Weights of a small GPT-style language model, trained from scratch on English Wikipedia: tied embeddings.
MLP neurons of a small language model. Each row is named by its layer, matrix (gate and up: input weights) and neuron, and shows model dimensions 16-111. Each number is 50 + 12 x the weight over its row's rms, rounded and kept within 0 to 99. A neuron's up and down rows have the sign that makes its largest values positive.
A block is one neuron, or neurons of one layer that tend to fire together. After each block is what it responds to, as a language model described it from the Wikipedia text at the highest values.

L2.gate35:58 52 43 50 57 53 57 45 49 54 49 61 47 68 34 50 35 58 35 51 23 58 42 27 61 40 52 70 44 48 49 56 57 53 53 68 32 51 40 44 64 61 39 47 51 53 81 24 71 43 48 64 46 65 77 50 42 61 35 54 24 43 46 48 44 39 45 49 47 68 61 74 45 49 47 52 34 59 54 67 33 60 76 72 49 73 56 32 39 47 32 36 49 61 36 51
L2.up35:44 43 44 64 36 42 44 50 36 53 50 41 57 63 57 58 54 57 38 55 29 66 51 47 54 54 53 51 55 38 60 50 35 39 61 61 47 51 38 34 46 48 45 52 56 29 51 40 59 68 25 50 25 37 57 30 32 47 40 75 73 43 43 63 31 45 40 47 62 48 49 69 50 63 51 67 29 64 47 49 38 62 73 58 62 63 31 60 49 42 60 43 52 51 42 37
L2.gate39:19 61 43 42 63 53 69 55 51 41 53 52 50 49 49 64 41 46 32 62 53 52 43 29 54 61 49 67 71 37 51 41 55 64 60 45 48 72 45 53 71 26 56 62 51 38 42 51 55 74 46 49 48 45 46 60 45 49 87 53 38 66 54 68 41 60 60 34 41 60 70 59 51 65 47 55 45 67 42 75 42 38 49 51 27 53 45 54 68 40 41 44 61 60 60 34
L2.up39:72 61 37 48 45 53 54 62 24 43 53 61 40 41 30 50 56 57 35 41 60 66 34 30 49 62 50 66 30 59 41 48 47 38 47 49 26 63 56 70 74 59 37 45 37 45 35 26 34 42 54 44 43 26 55 54 51 50 26 47 47 39 49 27 57 56 45 27 50 59 31 62 39 52 38 57 65 68 29 44 27 69 51 42 44 49 67 57 47 64 64 41 46 53 53 63
L2.gate109:56 42 56 61 45 72 58 55 48 51 68 40 58 47 45 41 48 58 48 53 48 55 45 39 58 52 61 62 82 37 49 36 29 61 49 65 49 55 57 36 45 58 38 61 47 40 71 40 62 47 56 57 36 31 53 50 43 50 64 46 55 47 19 51 44 47 55 57 63 64 58 58 41 55 37 70 45 82 61 27 54 54 55 46 58 52 59 63 52 52 70 36 40 74 61 46
L2.up109:44 33 46 41 40 51 59 63 50 49 43 31 66 70 73 67 33 48 48 50 52 55 57 37 43 55 59 41 55 27 50 56 50 48 48 35 50 53 48 36 61 37 43 51 55 30 45 56 41 61 45 40 30 38 48 56 40 48 51 43 52 75 57 81 52 55 51 53 47 35 74 43 34 43 63 61 46 53 56 64 43 63 49 47 55 64 39 54 46 47 72 49 57 37 47 71
L2.gate177:23 31 45 28 44 41 44 49 56 47 50 22 49 51 69 41 37 54 50 47 67 49 58 28 72 42 48 49 57 61 49 67 37 70 45 44 39 49 64 60 40 57 37 52 22 54 34 44 29 53 77 42 52 36 44 38 31 55 39 38 51 45 45 50 48 48 39 59 58 32 41 56 56 62 40 47 47 71 61 41 53 52 54 52 42 65 30 40 49 77 53 53 39 36 35 46
L2.up177:44 67 45 54 43 62 63 39 59 54 48 29 52 37 43 58 66 41 67 54 52 63 48 65 40 40 51 37 39 52 72 51 45 46 46 78 55 41 46 34 49 49 62 39 41 49 62 53 54 49 70 60 70 47 64 41 29 62 72 62 51 35 57 56 44 55 29 36 48 43 91 47 57 46 44 43 53 53 33 37 44 46 44 41 43 45 53 51 72 33 52 20 55 40 42 46
L2.gate195:51 52 48 51 50 68 41 59 54 55 62 46 35 79 45 42 53 47 31 53 30 39 53 61 34 32 52 42 49 46 60 51 36 41 47 53 28 47 75 48 61 34 62 57 59 31 53 30 30 47 56 54 60 26 48 42 47 45 62 68 49 36 43 53 57 52 40 52 59 67 59 47 66 63 43 44 49 68 69 48 34 61 34 54 49 32 38 58 54 70 55 51 65 36 61 40
L2.up195:48 44 42 44 17 59 65 55 41 59 43 31 45 50 48 68 47 45 59 53 62 50 39 38 55 28 36 28 59 64 52 35 47 60 33 66 30 45 52 44 56 45 58 27 25 35 57 63 31 42 76 48 69 42 64 54 47 51 49 46 41 39 55 76 47 43 52 55 80 56 70 70 39 50 45 42 52 63 64 66 36 49 38 70 49 53 29 55 55 51 54 33 65 52 58 43
L2.gate212:74 41 55 39 76 38 63 31 57 43 72 64 69 56 44 43 44 79 60 44 48 26 47 50 59 35 40 65 62 50 37 42 43 58 58 66 68 56 28 68 53 42 61 61 57 53 58 46 64 57 51 59 44 52 52 42 56 44 49 72 67 57 38 49 48 45 68 31 62 55 53 35 42 38 69 33 33 56 56 65 62 48 46 56 33 37 39 40 57 46 35 62 61 43 49 38
L2.up212:41 43 60 60 64 51 50 36 51 51 51 52 47 75 42 41 28 76 64 60 60 41 45 40 48 41 45 45 30 35 67 34 49 54 30 25 56 38 57 56 53 41 36 56 50 47 50 53 61 49 44 59 61 18 57 35 66 40 46 69 34 51 36 70 49 35 34 53 54 55 55 61 48 55 58 72 54 80 65 29 51 51 48 57 48 49 15 55 62 66 43 42 69 57 27 38
L2.gate289:49 51 48 67 59 52 28 38 56 62 25 74 70 44 45 61 70 38 49 52 69 62 58 17 38 43 28 48 55 47 65 43 68 63 47 47 43 50 38 66 61 39 54 59 48 47 51 68 49 42 59 45 38 71 62 57 45 56 39 33 38 42 12 67 66 68 43 50 34 33 66 63 61 55 60 63 46 45 68 60 51 56 25 81 40 52 44 63 49 54 36 62 55 52 60 30
L2.up289:06 42 52 52 52 47 56 37 51 45 71 28 55 67 46 47 61 42 55 52 43 56 51 35 44 55 43 39 41 46 52 54 71 44 61 64 52 41 48 65 43 37 60 47 41 44 57 54 39 50 44 61 33 44 52 55 41 26 47 67 50 56 58 56 42 36 52 49 42 61 29 69 36 50 41 57 45 54 55 60 43 38 49 55 51 56 49 71 58 54 47 37 62 53 28 42
L2.gate390:39 52 71 62 42 53 55 47 54 56 60 51 37 64 47 51 55 60 47 34 39 56 35 57 47 63 72 50 35 60 55 61 55 50 89 47 60 49 55 65 47 33 50 64 57 39 59 35 35 35 51 52 60 39 51 51 47 52 53 61 53 50 57 51 51 27 58 47 48 70 42 46 57 67 63 57 56 65 38 38 66 72 42 42 57 59 46 60 75 66 41 53 52 49 59 37
L2.up390:71 37 56 48 63 61 65 63 40 59 57 53 44 50 42 62 71 43 35 29 41 62 63 54 33 51 65 42 46 62 63 29 36 78 59 76 72 63 67 40 60 63 58 59 37 46 59 72 58 53 39 47 57 18 43 46 34 48 49 23 55 50 41 61 34 68 43 56 74 59 32 45 62 40 50 42 45 55 43 55 57 62 79 36 74 48 49 64 59 54 42 31 67 30 33 57
Description: Word-completing suffix pieces

L3.gate181:56 46 47 44 55 47 47 53 43 47 35 59 55 68 46 40 46 58 53 28 54 50 22 50 64 45 74 52 50 46 44 54 61 69 48 30 46 45 45 57 61 63 94 52 57 55 37 67 23 63 55 54 48 29 63 38 61 52 57 50 40 52 85 38 53 60 46 59 50 29 42 52 75 43 60 32 66 39 42 36 59 53 50 33 59 48 50 38 42 52 49 55 42 67 54 56
L3.up181:43 54 66 41 55 56 47 48 48 37 59 81 49 48 59 62 35 50 44 43 65 57 33 49 48 38 39 40 41 61 63 63 37 75 55 49 55 53 46 44 56 54 81 42 65 43 53 57 22 52 61 50 49 51 55 40 50 62 37 49 42 47 65 70 46 74 60 58 62 62 49 56 54 54 47 49 58 41 38 44 68 41 42 31 66 53 29 43 60 52 46 76 41 60 45 37
L3.gate330:58 54 45 47 45 49 53 49 75 38 47 43 49 61 57 37 42 43 58 56 43 56 45 37 39 69 58 48 57 44 35 68 68 60 43 64 51 33 38 59 47 39 40 37 38 38 60 37 63 41 67 22 45 70 45 68 43 59 42 32 67 54 51 58 50 34 59 50 53 56 37 60 61 37 38 53 53 39 54 65 43 60 79 43 38 57 42 53 47 42 80 29 55 58 44 30
L3.up330:62 31 22 36 57 49 49 40 39 52 50 33 66 51 65 52 37 59 57 47 48 47 61 47 47 52 32 61 53 45 26 67 53 56 62 49 40 62 61 36 48 46 49 55 70 57 54 56 48 59 55 63 70 36 30 77 47 43 53 55 55 27 43 55 66 35 58 43 73 32 43 50 58 43 43 43 46 55 54 56 44 43 47 30 35 43 51 57 46 54 46 49 42 80 46 53
L3.gate348:50 51 54 30 42 57 68 34 56 50 31 47 64 45 34 25 32 55 45 37 60 49 23 67 62 68 42 46 54 42 09 47 64 59 52 62 39 44 46 68 53 44 63 52 47 56 39 58 63 58 74 52 57 32 43 53 51 70 58 43 50 30 52 61 58 41 35 55 58 55 62 63 49 51 36 36 56 42 37 60 63 49 51 50 47 37 51 41 27 30 50 56 51 54 63 49
L3.up348:51 55 52 50 35 64 51 45 44 38 62 47 54 45 46 57 89 47 57 53 63 69 41 53 47 51 44 44 65 64 37 41 45 43 47 69 51 30 47 35 50 45 50 55 42 41 42 54 56 56 42 33 49 29 50 56 46 54 35 62 43 37 26 50 36 26 38 71 28 40 54 21 41 58 35 60 43 62 75 58 43 33 24 43 48 36 23 57 51 79 48 15 59 39 58 53
L3.gate379:55 45 57 32 40 40 50 63 58 31 37 51 66 51 59 59 34 62 48 67 44 60 45 76 45 43 50 33 56 42 63 64 48 74 38 65 55 35 39 38 46 36 50 61 43 43 59 62 56 62 57 45 49 62 49 50 35 60 46 63 47 47 66 58 39 43 58 26 25 58 50 59 22 45 47 66 48 37 56 63 41 51 25 52 43 65 49 51 68 59 50 39 69 39 58 48
L3.up379:57 60 35 29 35 27 61 40 45 49 65 55 67 71 53 46 29 43 65 51 46 48 54 63 40 43 57 23 60 37 54 55 58 31 61 77 34 44 41 69 40 36 56 60 45 49 59 64 34 73 57 57 58 63 51 46 50 57 60 46 46 53 84 32 44 50 59 56 46 38 60 62 52 61 47 58 48 53 52 64 45 69 29 65 50 64 40 77 60 51 58 46 57 47 39 37
Description: Clause-introducing "that"

L9.gate301:40 49 51 52 26 51 41 64 45 55 46 51 65 38 54 54 64 47 37 58 62 36 25 39 67 44 25 72 46 49 49 55 68 47 61 51 60 56 42 70 55 69 55 46 75 55 56 49 50 74 41 37 80 48 40 52 37 57 31 32 16 34 53 60 30 62 43 58 53 42 43 53 56 61 54 49 53 38 54 38 55 43 48 65 59 64 49 43 61 55 40 40 52 52 38 44
L9.up301:73 56 70 62 62 48 35 51 74 39 44 49 39 50 36 65 52 33 56 24 41 56 65 64 41 48 62 55 71 50 43 52 50 50 59 41 45 53 27 71 57 44 69 51 37 50 48 43 81 40 60 57 44 52 55 45 53 43 36 50 57 62 70 64 28 57 48 53 49 30 62 39 29 70 48 41 49 52 43 48 52 60 66 63 64 47 43 37 47 54 53 68 61 50 40 52
L9.gate306:37 43 47 35 53 62 41 62 48 42 48 43 54 53 15 50 64 44 50 40 47 54 57 59 51 46 45 64 49 33 50 61 56 58 46 53 37 56 44 38 63 60 53 29 57 42 45 29 65 53 41 49 21 64 39 61 52 58 44 64 65 46 34 48 35 48 39 34 48 62 53 68 40 39 27 53 62 45 48 53 69 69 61 40 41 35 21 45 68 38 50 45 60 40 49 73
L9.up306:50 59 37 31 55 62 44 35 51 42 50 55 40 72 39 53 50 55 55 48 48 35 72 60 51 51 56 51 54 58 61 71 70 55 65 45 45 52 71 50 65 67 42 47 67 57 23 52 67 64 16 49 49 69 53 61 57 59 33 65 54 42 63 48 39 47 54 58 62 58 40 46 43 63 31 55 63 46 64 62 70 58 41 41 50 72 40 38 65 19 53 62 69 24 50 50
Description: Male pronouns and word-middles

L3.gate96:38 55 36 51 50 45 62 40 68 41 44 42 55 57 54 50 37 40 53 67 61 58 69 23 50 73 46 39 54 40 41 45 48 47 74 58 43 46 65 77 39 64 42 55 46 53 57 47 43 59 66 38 51 40 64 34 38 50 45 55 35 44 55 47 56 58 58 59 53 79 73 65 34 60 53 52 46 47 32 55 22 50 11 50 56 62 72 51 46 51 42 75 56 60 50 48
L3.up96:49 24 22 37 31 44 66 59 53 49 42 24 54 57 69 34 63 35 45 66 49 52 38 31 45 43 36 60 63 28 45 48 47 51 50 53 43 45 41 43 43 74 51 49 48 45 39 48 55 42 63 51 48 52 70 58 53 40 29 55 60 50 30 50 55 64 40 48 35 57 18 37 62 39 61 45 66 59 58 46 27 56 53 66 51 41 29 54 33 80 28 45 41 41 30 44
L3.gate245:41 48 69 61 54 56 62 46 87 46 48 22 57 39 44 33 56 51 42 32 50 57 53 41 60 58 36 51 29 51 44 41 48 54 47 60 66 45 50 48 40 56 61 58 67 58 51 50 50 53 62 45 45 36 44 60 37 46 39 46 48 63 34 52 50 59 39 51 57 31 56 29 39 54 47 52 29 54 50 50 16 36 25 62 49 50 55 40 20 44 33 45 49 68 59 40
L3.up245:56 49 46 42 50 54 44 64 57 57 53 33 32 61 35 56 50 44 17 51 57 55 55 52 43 67 58 60 40 36 43 55 51 23 58 41 35 42 67 31 45 48 72 67 35 40 49 50 56 43 64 65 50 47 43 49 44 57 59 46 65 66 56 69 55 43 53 39 25 68 52 69 41 43 53 71 32 38 45 53 46 57 58 44 40 56 47 68 57 60 37 32 46 46 50 33
L3.gate405:42 31 37 54 72 34 61 42 58 40 61 59 38 54 65 51 48 36 41 59 52 49 37 48 53 44 66 38 48 63 44 57 64 55 53 78 42 47 62 36 48 57 49 14 30 37 53 31 39 44 54 44 30 78 45 31 47 65 47 64 57 41 54 48 50 72 60 32 44 52 63 70 42 54 31 52 58 66 63 28 47 65 38 74 69 33 55 55 43 40 48 50 46 67 65 56
L3.up405:56 69 54 68 44 57 76 49 26 60 63 45 43 71 55 48 42 49 51 74 63 33 39 43 54 57 72 40 43 66 40 47 34 42 61 73 48 55 40 42 31 38 62 51 63 47 61 55 34 50 60 63 51 52 50 54 48 18 41 64 60 30 41 32 39 48 22 39 28 55 57 58 46 54 51 44 49 51 66 59 63 45 49 84 55 48 31 65 48 43 64 53 32 64 51 45
L3.gate414:52 36 39 50 43 49 64 54 51 61 44 52 52 44 51 55 46 63 23 74 39 33 46 38 40 52 56 52 45 47 39 43 66 49 65 52 36 42 43 56 68 45 50 45 27 38 44 44 36 52 42 40 40 19 35 50 46 53 60 62 61 47 63 51 64 39 58 46 43 49 65 73 42 76 72 54 37 52 55 43 55 46 62 54 53 44 54 61 33 39 62 41 46 43 49 58
L3.up414:37 67 31 65 50 46 48 34 42 39 33 47 27 40 52 35 63 34 63 62 48 53 50 51 45 56 53 44 50 52 55 62 46 46 72 37 46 47 76 41 23 60 66 48 30 62 43 40 40 65 56 71 65 37 47 60 33 46 50 29 67 54 41 42 39 46 57 48 45 49 38 49 58 37 46 50 62 59 33 40 60 48 47 48 62 38 77 48 44 73 40 36 38 36 36 37
Description: Predictable phrase continuations

L2.gate76:55 42 46 40 65 49 29 55 59 46 66 62 35 29 44 60 33 53 53 44 19 47 46 47 60 54 47 60 51 55 35 85 66 43 47 45 64 60 49 44 24 35 67 80 47 46 57 54 63 56 38 44 61 39 37 39 71 56 61 48 62 57 44 57 54 63 45 45 33 53 49 47 65 59 34 41 52 41 36 56 59 34 56 63 69 44 56 71 53 45 64 62 59 33 47 26
L2.up76:66 62 42 67 27 52 62 24 21 28 62 74 51 45 46 37 50 37 56 54 26 56 44 47 50 45 41 59 45 61 25 38 55 55 52 44 41 43 43 44 27 43 57 47 68 38 67 38 62 59 54 40 50 33 68 40 57 55 56 58 38 69 28 55 56 54 54 41 63 56 60 69 46 60 45 66 67 47 40 57 50 56 69 41 46 32 45 61 47 45 47 80 37 64 57 41
L2.gate148:65 44 41 63 52 53 62 41 44 56 48 68 50 51 43 45 50 58 29 37 40 44 64 43 41 56 32 52 55 65 53 46 31 40 42 55 60 46 61 25 69 53 43 42 64 41 68 53 36 47 35 69 56 30 48 38 44 66 46 52 59 32 60 39 71 66 52 50 59 75 41 68 50 68 62 47 36 43 30 44 46 47 72 40 25 79 68 61 56 29 46 86 54 60 47 43
L2.up148:54 38 50 55 31 71 41 39 67 52 42 65 59 47 35 62 49 50 59 63 54 60 59 49 48 67 39 47 62 42 58 72 54 60 73 48 39 53 46 64 63 72 74 45 63 32 52 48 39 52 55 54 38 53 39 31 15 49 53 35 42 72 42 58 52 56 45 67 34 62 33 63 61 32 64 46 45 19 41 55 40 31 45 54 58 50 53 64 28 59 47 71 56 49 54 49
L2.gate165:46 36 59 36 55 64 54 37 73 52 57 64 63 30 49 53 35 47 60 38 54 38 59 39 75 89 64 39 72 42 31 50 50 48 45 54 57 50 57 28 27 60 56 70 45 66 52 26 43 64 41 48 67 50 65 43 46 63 60 63 40 52 67 50 36 58 45 41 58 54 41 60 58 57 57 51 38 55 71 47 43 31 40 51 66 47 31 61 46 49 66 68 48 19 42 47
L2.up165:48 38 53 49 56 65 38 67 57 45 31 50 55 48 78 45 45 56 38 39 26 70 44 51 52 45 28 55 61 52 44 55 34 62 73 52 36 50 27 40 38 73 55 47 44 61 41 53 38 56 59 54 44 68 37 41 42 60 64 38 66 68 34 39 42 41 70 48 55 26 29 64 50 44 44 44 44 53 49 44 53 39 52 74 73 46 45 59 34 55 51 31 36 59 31 68
L2.gate275:31 43 62 48 53 41 47 77 43 31 55 62 37 43 39 56 24 21 49 30 30 28 52 38 60 45 52 50 61 55 35 51 73 62 42 55 61 42 44 47 61 48 62 53 48 52 59 36 51 33 57 56 46 48 47 61 58 75 52 54 48 48 52 59 59 38 33 41 59 52 66 39 44 58 55 41 52 46 43 86 52 44 91 59 22 45 57 66 48 21 54 48 78 47 44 65
L2.up275:34 52 68 43 45 58 23 57 45 48 52 53 47 53 67 43 45 47 52 51 76 65 54 43 59 74 51 41 39 76 45 79 50 40 57 42 59 58 58 32 33 77 66 46 53 53 43 32 38 72 38 60 42 70 46 23 67 45 44 53 77 40 57 55 70 58 54 50 37 51 58 44 32 48 47 49 65 67 74 52 65 50 26 40 34 43 58 54 62 41 28 40 42 53 59 37
L2.gate303:48 18 64 30 49 62 65 44 58 42 64 37 53 50 46 25 42 52 42 40 50 53 77 69 65 56 46 69 47 39 42 70 60 63 35 54 53 68 44 46 63 64 58 58 43 54 70 41 42 53 67 44 42 54 47 44 43 60 29 62 61 46 16 59 66 44 25 39 58 50 57 43 39 37 54 27 53 67 53 71 53 44 53 46 36 47 63 50 46 43 46 53 61 62 39 43
L2.up303:43 36 62 42 59 53 48 43 54 49 67 58 69 59 72 49 62 70 52 62 60 43 52 32 53 46 44 30 63 48 50 42 34 47 70 61 56 48 58 28 50 51 58 73 45 43 31 48 51 51 39 38 47 60 45 47 54 41 48 70 42 54 49 43 69 51 57 29 50 63 39 50 38 55 44 39 43 66 61 43 46 35 48 65 53 44 43 48 64 38 68 51 41 51 59 39
L2.gate314:40 48 53 35 49 41 38 66 35 44 74 63 49 47 71 58 46 54 39 36 37 52 43 57 42 48 56 51 39 65 50 52 35 43 53 44 58 55 65 49 59 44 52 44 38 35 37 30 45 72 49 66 31 60 32 34 73 55 69 46 47 36 44 41 70 48 69 48 48 46 59 72 77 53 55 43 55 39 38 46 54 49 49 65 39 68 54 60 31 38 63 36 57 47 42 54
L2.up314:41 57 46 63 62 36 48 40 51 35 44 42 53 30 55 34 56 33 72 57 41 57 70 42 60 53 26 46 49 37 43 42 43 66 59 60 65 71 57 43 51 46 47 49 32 55 57 47 77 61 72 38 66 63 42 56 44 40 64 47 48 52 35 40 42 66 50 60 46 51 54 67 49 51 46 61 34 57 41 52 39 46 71 48 49 46 47 33 61 46 30 59 37 56 64 33
L2.gate336:35 31 42 53 36 68 51 53 74 52 61 41 50 37 59 71 53 43 25 42 49 66 60 66 54 55 49 55 43 37 52 57 34 59 48 35 74 59 63 50 63 56 65 54 33 39 55 32 50 35 61 38 59 33 42 33 35 65 68 56 58 59 57 73 42 59 53 50 51 66 60 40 57 41 78 54 59 64 52 59 58 57 73 63 39 45 53 56 45 43 69 51 65 71 48 35
L2.up336:57 40 76 57 71 30 24 58 62 62 54 60 43 63 48 47 59 65 47 65 46 46 39 63 55 55 55 51 42 50 42 53 54 51 56 24 52 34 46 32 51 51 42 27 62 32 51 36 52 52 18 55 42 53 30 54 45 50 69 42 53 51 32 69 43 69 66 32 46 54 49 46 61 47 51 57 82 36 33 52 53 42 55 35 57 34 49 45 69 30 51 54 50 43 61 49
L2.gate414:59 41 40 42 50 72 53 58 45 53 82 48 59 38 54 30 54 51 53 44 36 59 59 41 68 70 57 48 52 64 39 63 58 40 58 64 51 47 48 58 63 76 50 48 42 44 60 44 48 40 50 84 35 71 33 37 57 49 46 57 51 45 50 40 64 22 58 51 51 56 39 42 27 48 33 51 51 54 56 36 53 40 45 52 43 49 66 59 29 39 54 26 43 78 45 55
L2.up414:48 31 46 52 40 69 56 36 44 57 26 56 61 50 53 38 54 57 43 46 49 48 57 31 53 62 29 36 61 46 51 82 59 66 63 71 51 56 73 33 42 61 50 54 67 50 71 25 52 45 53 52 41 60 52 27 47 26 65 67 41 47 37 54 69 45 40 41 58 80 49 62 53 30 57 42 56 44 40 45 56 34 57 38 66 35 57 73 50 40 51 48 49 44 60 53
Description: Clause-start after date phrase